config.toml
n_layer = 9
d_model = 256
n_head = 4
n_kv_head = 4
head_dim = 64
d_mlp = 704
vocab_size = 2870
activation = "swiglu"
norm = "rmsnorm"
norm_place = "pre"
norm_eps = 1e-06
positions = "rope"
rope_base = 2460.0
rope_fraction = 1.0
qk_norm = true
attn_scale = 0.125
bias = "none"
tie_embeddings = true
parallel_block = false
extras = ["capped logits"]
init = "trunc"
init_std_qkv = 0.0515
init_std_o = 0.0121
init_std_up = 0.0515
init_std_down = 0.0121
init_out_by_depth = true
optimizer = "muon_variant"
lr = 0.0147
lr_mult_o = 3.0
lr_mult_down = 1.5
beta1 = 0.93
lr_head = 0.00952
warmup_steps = 20
schedule = "wsd"
decay_fraction = 0.709
decay_shape = "linear"
final_lr_fraction = 0.0
batch_tokens = 32768
seq_len = 512
doc_mask = true
train_tokens = 165600000
steps = 5054
dataset = "wikipedia_en"
MLP neurons of a small language model. Each row is named by its layer, matrix (gate and up: input weights) and neuron, and shows model dimensions 16-111. Each number is 200 + 30 x the weight over its row's rms, rounded and kept within 0 to 999. A neuron's up and down rows have the sign that makes its largest values positive.
After each neuron's rows, "fires after" lists the tokens most often just before its 100 highest values on Wikipedia text that the model never trained on.

L2.gate438,191,154,223,234,251,201,176,207,136,225,203,196,160,227,172,227,182,207,133,164,217,248,182,192,195,225,176,222,188,232,233,184,220,167,248,197,220,185,213,188,184,143,194,176,228,234,193,179,189,203,190,218,210,230,199,184,240,237,184,245,188,185,178,193,177,221,226,160,155,166,193,228,215,187,277,138,193,153,225,243,214,200,186,231,214,213,204,192,231,186,174,219,206,166,248,220
L2.up438,218,228,221,198,123,289,151,224,191,160,207,192,273,222,166,169,231,224,167,219,150,184,229,226,184,211,194,245,193,248,183,226,150,182,170,189,200,230,172,247,197,249,179,185,151,164,99,230,183,237,230,197,185,212,220,219,191,155,153,211,175,149,210,188,232,180,233,229,234,237,210,208,224,220,223,196,152,210,192,196,209,253,195,151,192,188,191,179,135,229,237,191,207,169,179,185
fires after: ","

L2.gate499,208,194,162,155,197,188,186,180,189,209,204,230,201,194,234,213,193,172,232,240,153,204,169,201,195,168,110,173,209,182,255,211,164,199,169,218,186,203,247,190,212,218,205,211,211,200,161,145,154,211,170,237,188,187,207,221,174,200,196,209,229,241,227,217,163,187,251,207,162,175,192,235,257,111,184,295,213,218,190,255,209,179,198,168,241,206,140,207,168,220,167,216,164,182,215,190
L2.up499,224,220,225,213,232,166,183,210,178,245,218,244,216,245,224,175,223,158,197,185,175,209,200,158,227,173,194,221,210,212,234,206,229,231,231,172,169,188,192,224,146,225,230,190,205,170,204,204,192,186,185,155,149,212,238,200,190,223,182,246,185,201,216,166,203,148,187,204,225,185,209,183,223,182,220,229,190,188,215,168,221,131,179,159,149,149,173,210,191,204,168,180,224,191,204,159
fires after: " G", " J", "om", " M", " Christ", " L"

L6.gate470,204,198,223,190,173,223,193,193,224,211,230,204,162,188,232,214,170,170,176,218,224,173,181,252,180,220,199,204,211,180,194,176,209,144,221,193,225,203,233,176,213,174,209,216,205,191,232,205,195,242,151,168,189,235,281,191,189,187,206,228,235,150,190,244,264,221,224,207,219,163,221,202,248,172,189,187,181,231,157,252,157,205,180,227,212,190,189,213,234,194,174,197,173,204,170,222
L6.up470,245,176,261,206,243,155,196,246,165,240,149,188,182,198,133,195,182,244,232,195,193,190,239,220,214,187,215,207,209,212,242,203,204,239,148,222,188,174,237,207,229,178,224,196,227,202,152,215,269,219,215,197,191,244,177,186,184,258,255,173,223,211,196,183,215,139,252,213,141,208,226,136,196,216,188,229,186,206,186,213,243,223,204,228,230,186,241,191,223,190,211,164,150,214,210,226
fires after: " m", " M", "m", "ass", " s", " em"

L6.gate223,193,235,139,131,202,241,172,223,152,155,217,176,206,176,223,170,168,190,189,224,171,192,176,197,216,202,227,230,205,179,192,202,191,185,218,187,249,176,125,191,207,182,193,219,217,192,186,236,244,127,208,182,206,196,226,195,190,198,188,243,247,211,231,187,174,215,214,234,204,223,189,200,184,203,211,184,187,143,165,216,192,166,228,193,184,200,177,164,165,268,220,204,144,243,191,182
L6.up223,252,249,247,181,217,248,182,195,226,208,152,216,180,240,189,194,192,200,181,210,233,220,230,233,209,211,207,219,203,221,222,189,207,202,220,250,205,254,211,229,180,206,251,146,170,210,198,172,221,197,172,247,206,197,247,220,172,225,220,196,177,188,238,196,188,186,193,201,179,158,245,184,240,202,174,150,209,272,283,164,195,187,170,217,283,202,193,164,161,171,239,190,235,193,162,227
fires after: " ", "-", " (", " cont"

L2.gate109,221,220,202,213,178,227,226,232,248,149,209,236,217,222,192,228,196,158,170,233,193,180,239,174,211,138,202,241,192,158,219,212,250,210,191,153,203,204,152,190,210,150,229,242,238,201,218,139,222,178,121,201,231,220,198,209,216,178,248,183,194,187,205,229,124,191,247,218,164,247,204,178,217,203,246,193,211,164,217,189,190,199,239,237,170,215,184,217,201,256,247,210,218,197,174,212
L2.up109,208,206,216,229,193,203,214,257,252,183,202,240,240,249,188,184,171,218,229,193,152,166,197,142,124,170,229,196,187,161,171,208,241,166,228,178,199,165,186,226,211,206,170,189,151,202,191,185,199,227,142,219,234,180,186,181,161,215,182,248,234,243,147,237,203,177,231,188,203,245,224,163,130,203,233,204,187,173,181,206,217,179,172,147,183,164,196,187,230,181,149,206,210,203,246,155
fires after: " Ch", " I", "ian", "Ch", " T", " j"

L2.gate65,219,193,229,195,218,103,181,182,196,241,173,206,143,188,212,224,166,191,174,183,262,209,234,175,212,217,190,222,190,190,214,221,267,195,211,187,182,206,228,218,174,134,171,227,187,253,223,190,221,189,171,223,190,205,183,224,193,199,170,188,190,193,177,254,157,181,230,248,217,193,204,209,172,128,190,154,157,213,226,213,167,179,234,238,215,226,185,235,216,176,238,170,219,164,152,254
L2.up65,185,228,209,233,262,195,173,225,227,261,168,244,189,200,147,145,212,184,175,223,158,178,216,195,185,214,224,169,172,195,208,176,247,214,183,220,268,179,205,232,218,111,170,215,201,187,146,189,206,150,206,209,158,211,211,254,227,168,174,210,170,176,198,195,206,213,217,194,235,226,179,207,179,220,180,237,264,200,169,209,207,164,165,176,224,234,187,225,228,208,227,214,226,181,189,253
fires after: " w", " s", " e", "U", " y", " t"

L2.gate554,188,222,192,193,170,195,196,135,140,173,195,222,227,223,181,250,117,210,168,229,151,152,223,172,172,187,205,189,218,255,238,207,187,146,167,224,214,246,231,228,231,151,202,215,190,226,227,188,159,217,190,222,245,280,240,144,199,187,132,214,192,229,251,174,226,218,196,147,216,194,194,157,180,199,222,246,222,233,199,186,150,209,189,274,169,231,213,230,178,231,196,204,235,253,204,184
L2.up554,159,231,195,187,211,211,176,178,206,218,228,208,186,160,247,210,195,229,265,166,240,227,230,180,220,195,196,200,190,226,198,278,175,193,163,244,187,215,241,235,240,233,203,190,218,223,167,164,170,253,204,175,190,174,258,176,200,201,197,209,182,202,188,186,215,227,179,231,229,224,190,208,203,171,189,215,162,161,149,222,202,250,157,266,227,214,203,162,192,234,164,221,152,245,197,201
fires after: " F", " f", "F", " S", " s", "R"

L2.gate670,178,237,203,228,200,178,157,176,172,216,198,200,234,192,175,211,212,233,234,233,256,162,209,176,184,214,217,155,264,198,248,175,174,156,202,220,225,166,177,195,212,195,248,209,183,214,167,223,205,204,236,267,204,235,206,167,238,163,215,242,156,253,233,255,193,178,132,200,188,237,189,190,236,160,216,222,220,203,259,227,212,190,192,220,166,226,188,156,201,206,258,221,216,245,234,185
L2.up670,215,218,240,205,213,203,144,164,293,190,238,179,172,139,232,185,206,156,212,203,240,221,226,224,207,222,231,150,194,156,204,206,260,212,272,231,258,212,206,203,179,258,228,260,223,209,192,237,202,184,170,197,155,197,209,165,191,168,223,206,242,165,218,164,181,231,149,212,210,181,235,214,174,207,183,198,233,199,152,229,166,197,266,227,188,184,163,204,221,214,235,254,215,205,171,242
fires after: "9", "8", "5", "3"

L2.gate246,174,158,225,254,198,210,123,189,241,183,210,189,230,210,204,185,181,150,134,180,226,183,127,247,234,178,180,246,218,242,277,229,217,214,167,194,188,217,295,194,240,185,172,201,197,199,196,149,213,198,197,224,240,204,202,178,151,217,149,193,238,161,203,227,246,165,219,147,211,219,270,240,224,198,235,173,191,190,157,192,225,230,214,161,230,222,221,225,214,207,176,238,228,160,171,234
L2.up246,201,243,181,208,177,197,178,160,184,214,196,246,130,242,175,208,209,233,215,212,205,188,145,200,221,168,150,218,188,238,173,218,173,199,247,195,215,136,260,186,151,173,198,180,218,187,170,171,195,172,207,198,200,171,149,214,274,191,162,188,196,221,284,161,223,150,158,167,194,184,177,207,178,223,187,186,203,212,241,178,211,212,184,192,251,212,181,191,174,245,224,257,182,182,221,210
fires after: " p", " m", " w", " d", " l", " M"

L2.gate329,225,206,223,192,211,226,190,183,239,213,141,161,215,216,203,189,204,199,159,233,204,246,205,208,196,175,195,175,188,200,240,233,261,230,199,202,233,250,130,165,140,246,236,218,199,176,187,204,222,234,151,208,191,240,204,210,198,189,202,208,161,245,192,172,217,168,241,164,237,180,180,168,201,205,242,186,238,202,193,175,235,188,151,211,186,232,172,227,241,192,160,192,202,252,236,222
L2.up329,193,185,174,194,203,166,168,169,271,199,135,187,137,216,212,148,167,246,165,255,177,203,228,241,217,172,211,157,224,179,186,226,226,212,210,237,240,217,176,201,186,218,196,190,153,164,213,199,251,199,182,230,204,238,194,199,200,200,217,219,164,158,186,201,187,180,210,207,219,182,225,180,263,192,218,150,202,211,239,262,229,199,206,194,237,167,196,257,200,219,239,189,195,180,219,220
fires after: "\n", " R", " (", "-", "==", "C"

L2.gate316,225,173,204,187,183,221,199,190,212,242,133,152,190,206,157,207,226,183,169,165,180,164,189,265,232,217,163,293,194,190,213,181,183,221,193,209,174,230,151,251,201,242,216,194,215,146,190,204,185,187,192,172,180,231,192,219,172,161,151,254,191,174,203,202,164,210,203,145,188,198,204,204,228,229,169,214,197,218,267,190,175,185,216,180,236,206,215,206,195,169,193,190,199,208,193,153
L2.up316,178,182,234,190,171,182,179,205,148,193,242,146,155,259,164,268,214,205,197,211,167,236,163,229,222,244,204,216,259,202,208,168,146,191,209,226,270,228,221,202,188,222,192,204,222,154,183,184,165,209,188,211,186,168,182,246,207,191,223,190,224,189,204,236,172,169,212,155,212,237,150,220,172,202,166,194,156,209,213,184,229,232,222,251,219,180,235,234,190,202,170,220,256,199,218,187
fires after: " in", "D", " K", " p", " d", " v"

L2.gate193,180,153,262,247,191,183,216,274,175,226,150,178,258,164,231,198,187,233,219,182,265,242,183,188,240,198,180,184,241,174,227,175,207,202,206,176,180,152,219,190,202,205,195,172,171,191,187,189,161,195,210,168,206,202,194,175,182,219,199,246,219,209,191,218,140,168,207,178,210,193,183,147,228,172,286,247,195,207,263,215,212,224,248,184,207,185,159,226,225,255,198,182,210,239,203,216
L2.up193,218,150,199,194,254,165,186,228,195,199,198,196,205,180,261,227,191,210,211,235,212,214,192,192,159,204,256,179,198,253,231,146,186,192,203,133,219,189,213,232,136,204,152,130,136,205,186,237,176,224,207,186,143,233,218,199,166,217,163,208,227,207,181,188,232,196,262,173,237,188,179,202,233,215,206,182,211,210,227,147,199,172,223,181,226,211,192,201,233,236,223,166,212,201,234,175
fires after: "s", "p", " pres", "as", "os", " es"

L6.gate131,227,190,166,226,122,207,218,180,224,203,156,183,231,163,172,186,193,189,133,185,205,171,168,210,252,221,224,214,195,178,168,188,174,246,184,213,183,134,229,188,194,234,203,232,216,221,148,210,207,250,188,162,190,168,196,261,229,213,213,229,212,214,169,185,187,206,191,204,256,188,220,256,168,154,216,152,182,201,172,182,182,216,220,294,231,253,190,237,217,173,220,240,226,162,197,208
L6.up131,240,185,121,214,219,189,212,212,183,221,194,193,212,227,203,220,248,156,222,231,185,218,217,240,236,235,259,207,253,190,245,222,133,119,159,206,209,198,168,142,205,171,216,204,217,232,200,221,216,208,208,209,254,185,194,188,178,216,228,139,164,247,209,250,184,227,147,186,172,242,237,176,175,176,170,175,210,198,179,236,176,209,189,221,220,185,212,221,210,207,220,201,218,229,170,137
fires after: "1", "8", "9", "7", "6"

L2.gate508,192,167,209,153,202,233,213,177,141,223,197,205,234,211,223,231,176,217,174,196,211,216,234,229,182,131,174,264,209,177,240,183,198,186,159,197,213,147,145,163,281,209,173,231,210,187,207,207,259,211,176,235,243,201,207,202,184,195,157,215,192,211,188,230,170,217,178,255,190,261,230,193,214,228,189,176,248,210,233,167,183,220,170,238,180,198,201,186,153,241,188,191,208,245,179,197
L2.up508,182,187,155,141,219,233,176,165,194,232,190,236,178,165,211,193,185,206,176,187,184,211,215,184,209,217,218,199,162,190,233,228,239,182,204,193,165,190,146,130,220,207,211,205,179,202,217,170,240,226,246,169,217,218,187,232,162,183,190,182,203,212,200,212,166,217,170,193,234,203,171,181,191,217,225,198,255,204,236,177,155,196,191,209,222,200,153,180,189,195,187,151,177,249,186,210
fires after: " H", "or", " Ch", " F", " ("

L2.gate352,162,179,200,206,186,208,175,267,171,174,247,230,217,161,233,224,145,174,187,197,215,140,252,208,208,187,257,207,264,182,191,202,227,213,221,218,198,214,186,244,211,164,218,228,236,202,246,268,110,240,230,191,182,139,202,206,222,154,158,246,189,170,195,171,196,248,205,168,232,212,235,224,144,183,225,199,235,226,206,229,218,155,211,193,177,229,212,217,222,204,210,233,187,160,201,196
L2.up352,201,179,181,215,176,169,288,169,184,221,227,175,222,216,215,177,161,199,217,219,236,245,158,217,212,152,193,255,177,231,238,154,201,195,190,201,186,240,228,264,168,193,244,220,187,215,147,138,210,226,121,254,210,201,190,204,220,186,203,174,182,194,199,192,191,205,202,217,202,219,235,189,178,238,193,168,241,190,129,204,192,221,207,122,169,188,232,200,193,171,185,194,186,197,186,238
fires after: " f", " F", " comp", " Co", " co", "f"

L2.gate280,184,258,226,193,199,199,250,207,211,196,185,199,233,202,141,181,258,214,150,189,199,162,142,267,258,212,235,203,227,225,221,280,169,187,229,234,223,214,229,166,196,212,205,216,217,170,205,246,219,183,260,221,184,224,203,201,179,171,206,220,162,187,231,163,269,238,206,191,262,194,180,251,148,172,194,200,221,164,184,140,211,177,214,184,200,240,239,240,166,144,158,255,200,236,188,220
L2.up280,214,257,237,228,152,203,256,211,200,196,204,198,268,164,202,181,202,193,212,220,244,205,170,229,241,192,181,203,256,210,218,249,172,212,163,240,185,190,178,200,234,217,204,216,166,191,162,224,212,265,170,150,204,182,170,221,195,183,216,206,196,169,209,171,183,224,197,196,169,195,176,213,212,194,249,187,140,204,180,215,229,180,213,219,221,172,171,296,244,147,188,198,266,185,211,220
fires after: " L", " l", "el", "ell", "i", "m"

L2.gate566,177,165,225,207,216,206,208,148,169,212,181,199,217,220,240,217,155,247,196,188,156,210,198,156,145,183,224,223,195,211,160,219,194,162,217,205,209,237,223,168,194,247,197,174,224,225,209,174,211,204,226,194,136,182,209,228,183,170,195,194,166,227,248,238,219,177,152,202,253,238,189,179,224,149,217,199,232,200,209,209,141,173,171,180,237,235,181,148,214,200,208,215,183,195,192,198
L2.up566,254,228,173,204,221,142,195,196,222,229,203,223,194,147,242,199,210,200,229,214,149,209,157,221,202,191,210,219,233,235,200,195,207,209,237,178,191,144,178,193,231,172,214,174,204,227,187,222,171,175,182,180,210,223,189,254,212,188,225,194,249,231,214,243,211,239,144,254,197,238,233,167,218,203,151,185,158,191,210,218,239,185,208,203,199,207,213,233,195,219,197,239,156,212,152,174
fires after: " cons", "oc", "on", " disc", "c", " dis"

L2.gate219,189,213,189,205,187,190,227,193,208,202,215,164,199,192,241,182,257,231,174,240,240,172,172,216,160,188,237,194,229,191,202,236,171,190,178,180,217,222,247,199,199,219,231,217,161,176,181,158,168,135,221,187,189,236,235,189,205,195,193,156,169,206,204,261,223,247,184,265,206,192,159,199,209,189,172,185,170,178,165,189,227,191,227,194,198,186,189,183,210,179,180,181,198,211,201,195
L2.up219,256,202,209,161,209,256,202,238,183,222,158,182,186,192,151,167,173,193,241,196,230,209,180,218,177,154,195,180,190,218,167,237,169,211,180,228,166,200,225,223,149,218,195,160,226,97,183,175,194,176,287,191,151,190,201,143,192,198,249,217,180,169,190,158,185,243,216,209,227,240,210,193,174,216,184,181,208,179,217,203,180,253,223,204,226,244,218,258,151,163,183,255,231,204,150,148
fires after: " m", " M", "ur", " V", "m", " N"

L2.gate461,208,170,190,197,181,252,170,222,207,201,225,153,212,218,149,235,211,218,252,165,171,191,217,173,191,182,209,224,172,244,152,212,155,211,213,204,173,225,263,210,247,239,253,167,135,192,221,201,160,207,196,239,181,187,190,214,204,212,193,150,218,149,212,158,227,255,157,183,227,251,208,250,174,191,229,173,175,180,175,220,208,217,162,211,233,234,209,228,225,147,163,247,153,168,182,232
L2.up461,184,235,147,178,192,212,236,153,212,188,188,188,206,179,212,234,147,179,195,159,188,214,177,146,202,196,206,201,184,195,183,176,146,217,184,232,175,179,265,261,173,166,220,249,202,197,221,221,184,216,238,257,140,169,192,263,203,213,128,177,209,184,138,251,205,188,207,203,220,210,224,185,184,176,192,200,195,218,151,203,177,219,193,208,132,148,161,176,226,200,212,200,180,220,239,230
fires after: "\n", " inv", " e", " E", " me"

L2.gate202,157,214,185,194,207,233,166,185,214,172,160,188,206,130,190,218,198,155,214,217,203,198,198,197,195,214,249,189,225,208,205,214,230,205,159,166,212,228,231,238,154,215,175,185,226,148,173,225,161,186,197,220,190,151,252,188,141,166,163,225,212,237,195,212,206,188,191,220,225,208,200,203,196,260,171,131,158,178,207,211,175,243,216,170,229,292,227,171,234,186,186,192,207,205,235,206
L2.up202,181,177,213,225,239,219,186,176,183,191,216,205,191,173,221,248,267,198,204,293,161,220,239,231,179,223,223,188,176,191,181,168,207,257,205,159,210,207,239,185,177,227,157,208,208,187,193,206,180,190,148,242,171,177,166,170,188,164,232,211,222,179,209,244,205,227,180,188,206,198,182,221,180,188,136,219,229,228,201,272,210,200,259,218,194,195,228,240,147,234,170,222,188,193,200,217
fires after: " k", "\n", " h", " Geor", "0", " H"

L2.gate173,173,215,177,146,225,202,174,259,157,173,222,179,229,198,193,221,217,204,215,207,181,204,233,222,212,173,138,218,218,208,265,203,192,167,180,174,195,207,166,172,255,153,266,211,215,260,225,227,154,206,182,198,189,183,176,173,157,196,226,183,189,187,198,204,177,204,234,201,269,205,210,181,227,219,202,175,208,181,263,242,153,224,195,257,219,189,212,191,175,228,190,243,179,214,252,131
L2.up173,196,199,226,221,145,179,220,188,219,206,258,185,220,188,226,187,154,223,212,179,207,201,236,246,232,195,228,180,216,211,187,201,168,153,225,233,181,219,162,224,147,183,212,187,229,183,200,228,195,173,157,156,193,196,164,217,229,204,237,172,196,189,111,192,168,243,201,206,189,264,235,150,230,240,171,223,210,169,205,165,141,204,206,166,159,174,223,179,199,168,190,170,189,229,209,251
fires after: " f", " H", " h", " st", "安", " F"

L6.gate561,168,200,232,146,227,180,235,193,184,220,158,234,194,175,209,203,148,180,150,174,196,221,183,180,234,193,186,224,175,202,245,175,193,190,223,248,174,205,186,230,170,163,175,247,178,273,192,210,198,234,181,145,189,222,219,223,194,238,195,210,257,158,189,229,184,189,229,213,262,222,209,186,191,192,225,198,237,208,175,161,253,223,180,218,201,224,215,213,210,141,227,165,184,210,214,182
L6.up561,165,180,232,155,127,222,159,221,263,176,232,228,174,206,179,171,218,244,161,139,212,211,241,188,268,166,176,187,240,188,166,210,159,174,264,228,201,208,194,211,227,274,139,191,204,178,244,200,191,211,216,229,196,197,263,229,208,220,232,210,195,186,194,217,226,147,169,211,179,257,229,229,139,208,192,234,189,216,205,165,209,251,200,260,160,222,144,258,209,203,258,180,230,198,260,231
fires after: " |", "-", "G", ",", ":"

L2.gate287,264,207,227,175,206,144,182,192,201,191,237,195,206,215,173,223,230,170,183,215,180,190,228,178,149,188,168,265,134,205,213,204,236,179,222,201,247,206,238,224,180,223,253,204,203,224,154,206,176,223,220,180,198,206,196,225,206,184,256,191,186,192,147,218,201,217,154,188,250,190,189,221,190,264,239,231,192,205,233,185,187,221,186,184,176,223,146,227,181,227,138,167,176,195,194,199
L2.up287,144,203,181,152,229,171,245,199,223,186,219,206,212,208,171,186,201,193,155,178,170,179,234,170,181,222,213,194,153,169,184,221,183,249,203,243,191,164,156,174,211,214,140,191,152,216,223,165,176,227,226,157,254,283,137,210,236,233,219,216,167,195,153,196,180,180,212,159,198,211,184,215,158,219,243,147,249,238,247,179,198,251,195,164,225,210,190,188,183,194,239,149,131,282,185,215
fires after: " ", " (", "3", "0", "°"

L2.gate302,192,182,276,189,199,213,174,177,198,210,186,190,170,149,161,239,187,228,199,184,182,211,189,219,234,198,174,210,118,172,216,197,203,243,151,223,230,207,241,211,169,180,154,233,200,166,222,236,163,208,195,165,179,222,246,212,141,197,203,212,207,183,203,205,175,207,158,255,251,203,244,243,200,232,181,170,195,180,253,210,226,211,169,196,243,212,185,164,180,183,193,186,234,201,235,210
L2.up302,234,252,191,238,196,161,235,198,164,161,202,151,216,246,164,181,220,238,141,216,175,192,185,169,156,166,175,235,181,195,226,197,203,198,264,185,224,192,202,219,150,227,155,169,177,189,205,189,184,224,190,168,189,217,165,172,144,161,172,252,215,204,212,187,206,163,151,188,208,186,151,201,188,236,169,170,225,266,213,232,181,208,234,166,184,213,190,190,119,161,194,168,172,231,207,240
fires after: " v", " V", " ev", "v", " rel", "ov"

L2.gate279,230,229,200,255,190,148,257,229,223,237,213,196,209,205,153,209,165,173,216,237,185,186,217,194,237,245,182,206,203,233,169,233,217,219,221,185,171,182,210,206,235,196,176,194,141,229,120,197,220,193,188,204,241,189,182,222,201,204,192,166,216,207,197,178,216,196,196,190,170,157,178,189,240,234,179,176,180,148,234,211,191,225,248,191,209,220,182,224,176,171,227,189,193,200,120,179
L2.up279,222,215,160,228,177,150,211,168,206,230,217,206,225,209,218,218,196,212,197,222,203,223,226,218,198,162,219,157,222,200,199,255,227,236,197,228,145,240,198,189,210,189,167,208,160,250,159,236,150,180,205,160,250,190,187,230,142,204,223,181,208,178,228,191,251,219,173,220,184,163,202,202,236,246,160,189,229,211,157,201,253,204,205,187,243,164,267,195,165,193,201,183,207,185,184,195
fires after: " L", " W", " l", " H", " h", "W"

L2.gate422,265,203,192,212,204,162,219,188,147,206,198,181,261,237,231,196,206,202,201,149,225,217,174,176,216,161,217,247,223,187,201,227,241,187,214,178,160,204,202,217,163,195,208,204,241,229,245,227,260,163,185,161,211,203,120,174,214,172,217,188,146,202,191,179,189,191,173,196,167,147,254,187,207,191,164,179,184,202,232,173,175,236,191,201,199,220,231,178,111,213,227,202,213,238,185,184
L2.up422,225,173,153,213,177,168,170,196,168,189,157,274,267,145,154,217,221,227,213,238,237,181,209,194,165,171,195,196,227,161,201,228,235,127,193,196,206,257,199,204,201,154,175,228,208,146,167,206,188,283,174,158,184,184,131,173,223,199,251,225,216,195,179,169,160,208,201,230,237,217,156,173,214,187,228,218,215,218,184,173,212,141,184,236,196,98,232,221,180,163,187,156,214,198,239,172
fires after: " Ch", " r", " R", " sp", " T"

L2.gate428,148,222,249,259,190,174,159,197,181,214,169,225,196,237,238,206,240,181,178,152,161,188,197,217,263,162,259,165,202,241,186,228,216,161,225,177,214,206,221,208,209,142,139,202,177,169,235,146,125,190,222,150,218,211,248,163,225,207,209,179,249,125,164,191,233,210,212,210,213,224,190,195,199,205,216,183,234,216,223,216,243,211,176,186,236,221,208,153,184,204,123,203,220,212,231,207
L2.up428,233,173,201,182,205,238,183,183,214,221,134,169,150,196,236,171,192,217,251,179,186,232,259,241,189,209,209,181,225,214,147,219,207,199,245,159,227,188,203,148,213,183,199,212,235,192,271,177,223,174,210,201,204,179,184,151,206,229,184,182,155,185,216,223,240,206,204,208,217,224,173,237,197,225,167,158,266,202,221,246,250,227,181,204,186,218,178,228,193,241,192,130,227,192,241,207
fires after: " c", " m", " M", " al", " j"

L2.gate538,242,221,221,186,205,224,200,166,172,198,166,219,153,144,171,203,238,189,213,172,199,180,267,179,230,216,205,268,214,176,199,216,220,241,216,144,189,185,214,231,225,210,167,191,241,219,214,197,230,132,151,228,186,166,178,226,214,265,165,231,195,193,197,211,205,247,180,125,197,113,209,179,238,158,226,198,173,173,179,199,205,236,235,237,171,241,175,178,261,220,191,147,147,228,211,218
L2.up538,202,217,193,170,151,224,191,222,161,236,150,179,155,187,192,231,251,153,260,223,194,234,230,227,183,175,156,229,223,219,197,210,228,211,172,171,219,215,204,201,212,166,194,232,217,176,248,225,209,149,216,218,245,205,233,210,194,199,205,168,218,217,175,156,155,248,221,130,222,215,243,226,165,182,235,204,167,207,251,214,214,235,200,232,221,215,175,257,207,187,219,196,145,253,212,194
fires after: " D", " h", " A", "A", " H", " sub"

L2.gate628,203,202,196,169,263,262,210,206,205,182,195,202,230,215,202,217,165,189,165,191,225,239,173,212,193,202,183,162,165,208,240,158,193,198,216,190,200,240,218,227,173,174,228,162,243,228,207,173,155,181,225,159,200,221,181,172,119,197,216,183,228,177,213,180,180,207,189,232,191,226,207,235,194,217,212,159,175,179,171,225,237,192,204,220,161,172,158,186,205,204,197,187,200,270,221,158
L2.up628,178,160,219,184,262,152,217,192,216,216,212,173,186,207,249,182,296,192,186,161,167,217,224,214,204,202,199,130,216,202,197,205,197,217,199,247,181,191,196,223,190,213,208,184,193,218,227,182,202,155,265,204,205,154,243,202,207,198,164,192,177,205,170,217,211,249,207,203,193,222,214,247,142,179,200,204,180,192,184,185,177,197,216,196,186,180,225,124,195,264,237,232,227,197,210,221
fires after: " c", " a", " f", " F", "if", " ent"

L2.gate659,176,143,187,166,213,170,196,196,203,182,203,224,225,145,200,208,201,193,172,243,197,200,150,235,155,175,171,215,188,170,189,230,166,168,225,210,198,181,200,155,189,199,156,168,181,195,145,191,191,184,164,187,170,189,198,171,251,192,196,207,211,169,188,222,161,212,234,194,181,189,218,134,168,237,231,231,218,151,229,186,186,235,146,208,203,228,152,210,137,255,163,207,170,198,235,229
L2.up659,232,197,168,255,206,187,208,215,171,217,232,194,145,232,169,178,250,174,203,151,213,176,173,194,241,212,226,220,226,189,162,198,231,176,146,206,188,195,232,197,187,224,169,188,199,210,169,171,225,191,223,231,274,237,226,189,182,191,195,228,214,230,238,193,138,175,216,271,196,172,233,222,195,193,279,154,232,245,217,193,215,231,228,219,209,233,195,256,207,190,249,218,144,228,229,191
fires after: "el", "ent", " G", " S", " Christ", "s"

L2.gate177,141,227,221,209,142,203,214,234,161,237,162,160,144,246,212,219,150,197,197,198,157,164,185,215,152,208,192,208,211,158,220,155,164,224,175,220,146,201,235,233,258,216,149,175,196,259,207,159,208,177,224,205,224,178,171,175,188,197,171,165,232,259,208,182,171,214,190,191,142,194,172,160,239,205,223,137,219,194,228,169,211,182,187,188,151,174,151,160,175,223,212,210,232,243,264,165
L2.up177,204,191,248,207,130,208,268,193,204,244,207,172,229,245,218,269,160,231,185,256,184,180,185,186,268,166,247,203,223,213,220,187,218,181,255,197,181,185,181,186,159,189,230,199,229,142,188,188,133,193,177,239,150,246,148,231,198,155,164,160,191,214,211,140,208,192,212,199,188,250,217,233,196,213,254,194,180,172,229,201,180,198,175,201,167,228,193,220,224,175,207,210,185,242,192,148
fires after: " W", " h", "f", " f", " H", " F"

L6.gate98,189,230,194,218,185,195,205,191,227,175,186,168,237,151,232,228,226,204,209,172,237,178,201,166,200,186,228,162,196,215,201,224,202,219,198,148,154,223,204,149,203,176,184,183,144,211,151,226,231,242,177,183,233,165,189,133,233,205,182,178,211,219,170,220,190,173,183,192,152,222,244,152,231,198,221,204,210,213,214,220,206,195,166,223,201,207,194,215,125,199,204,144,211,201,203,171
L6.up98,154,200,156,220,243,153,195,188,244,247,194,230,230,165,195,221,170,167,182,228,188,203,204,153,229,222,243,222,164,201,196,232,160,188,201,217,205,261,207,233,185,157,173,208,183,202,149,236,201,213,196,187,244,197,190,188,238,204,223,178,195,206,239,204,204,227,193,196,260,218,211,227,167,208,223,181,172,185,211,191,203,195,176,204,168,145,129,187,175,223,225,194,199,200,178,179
fires after: "9", "8", " f"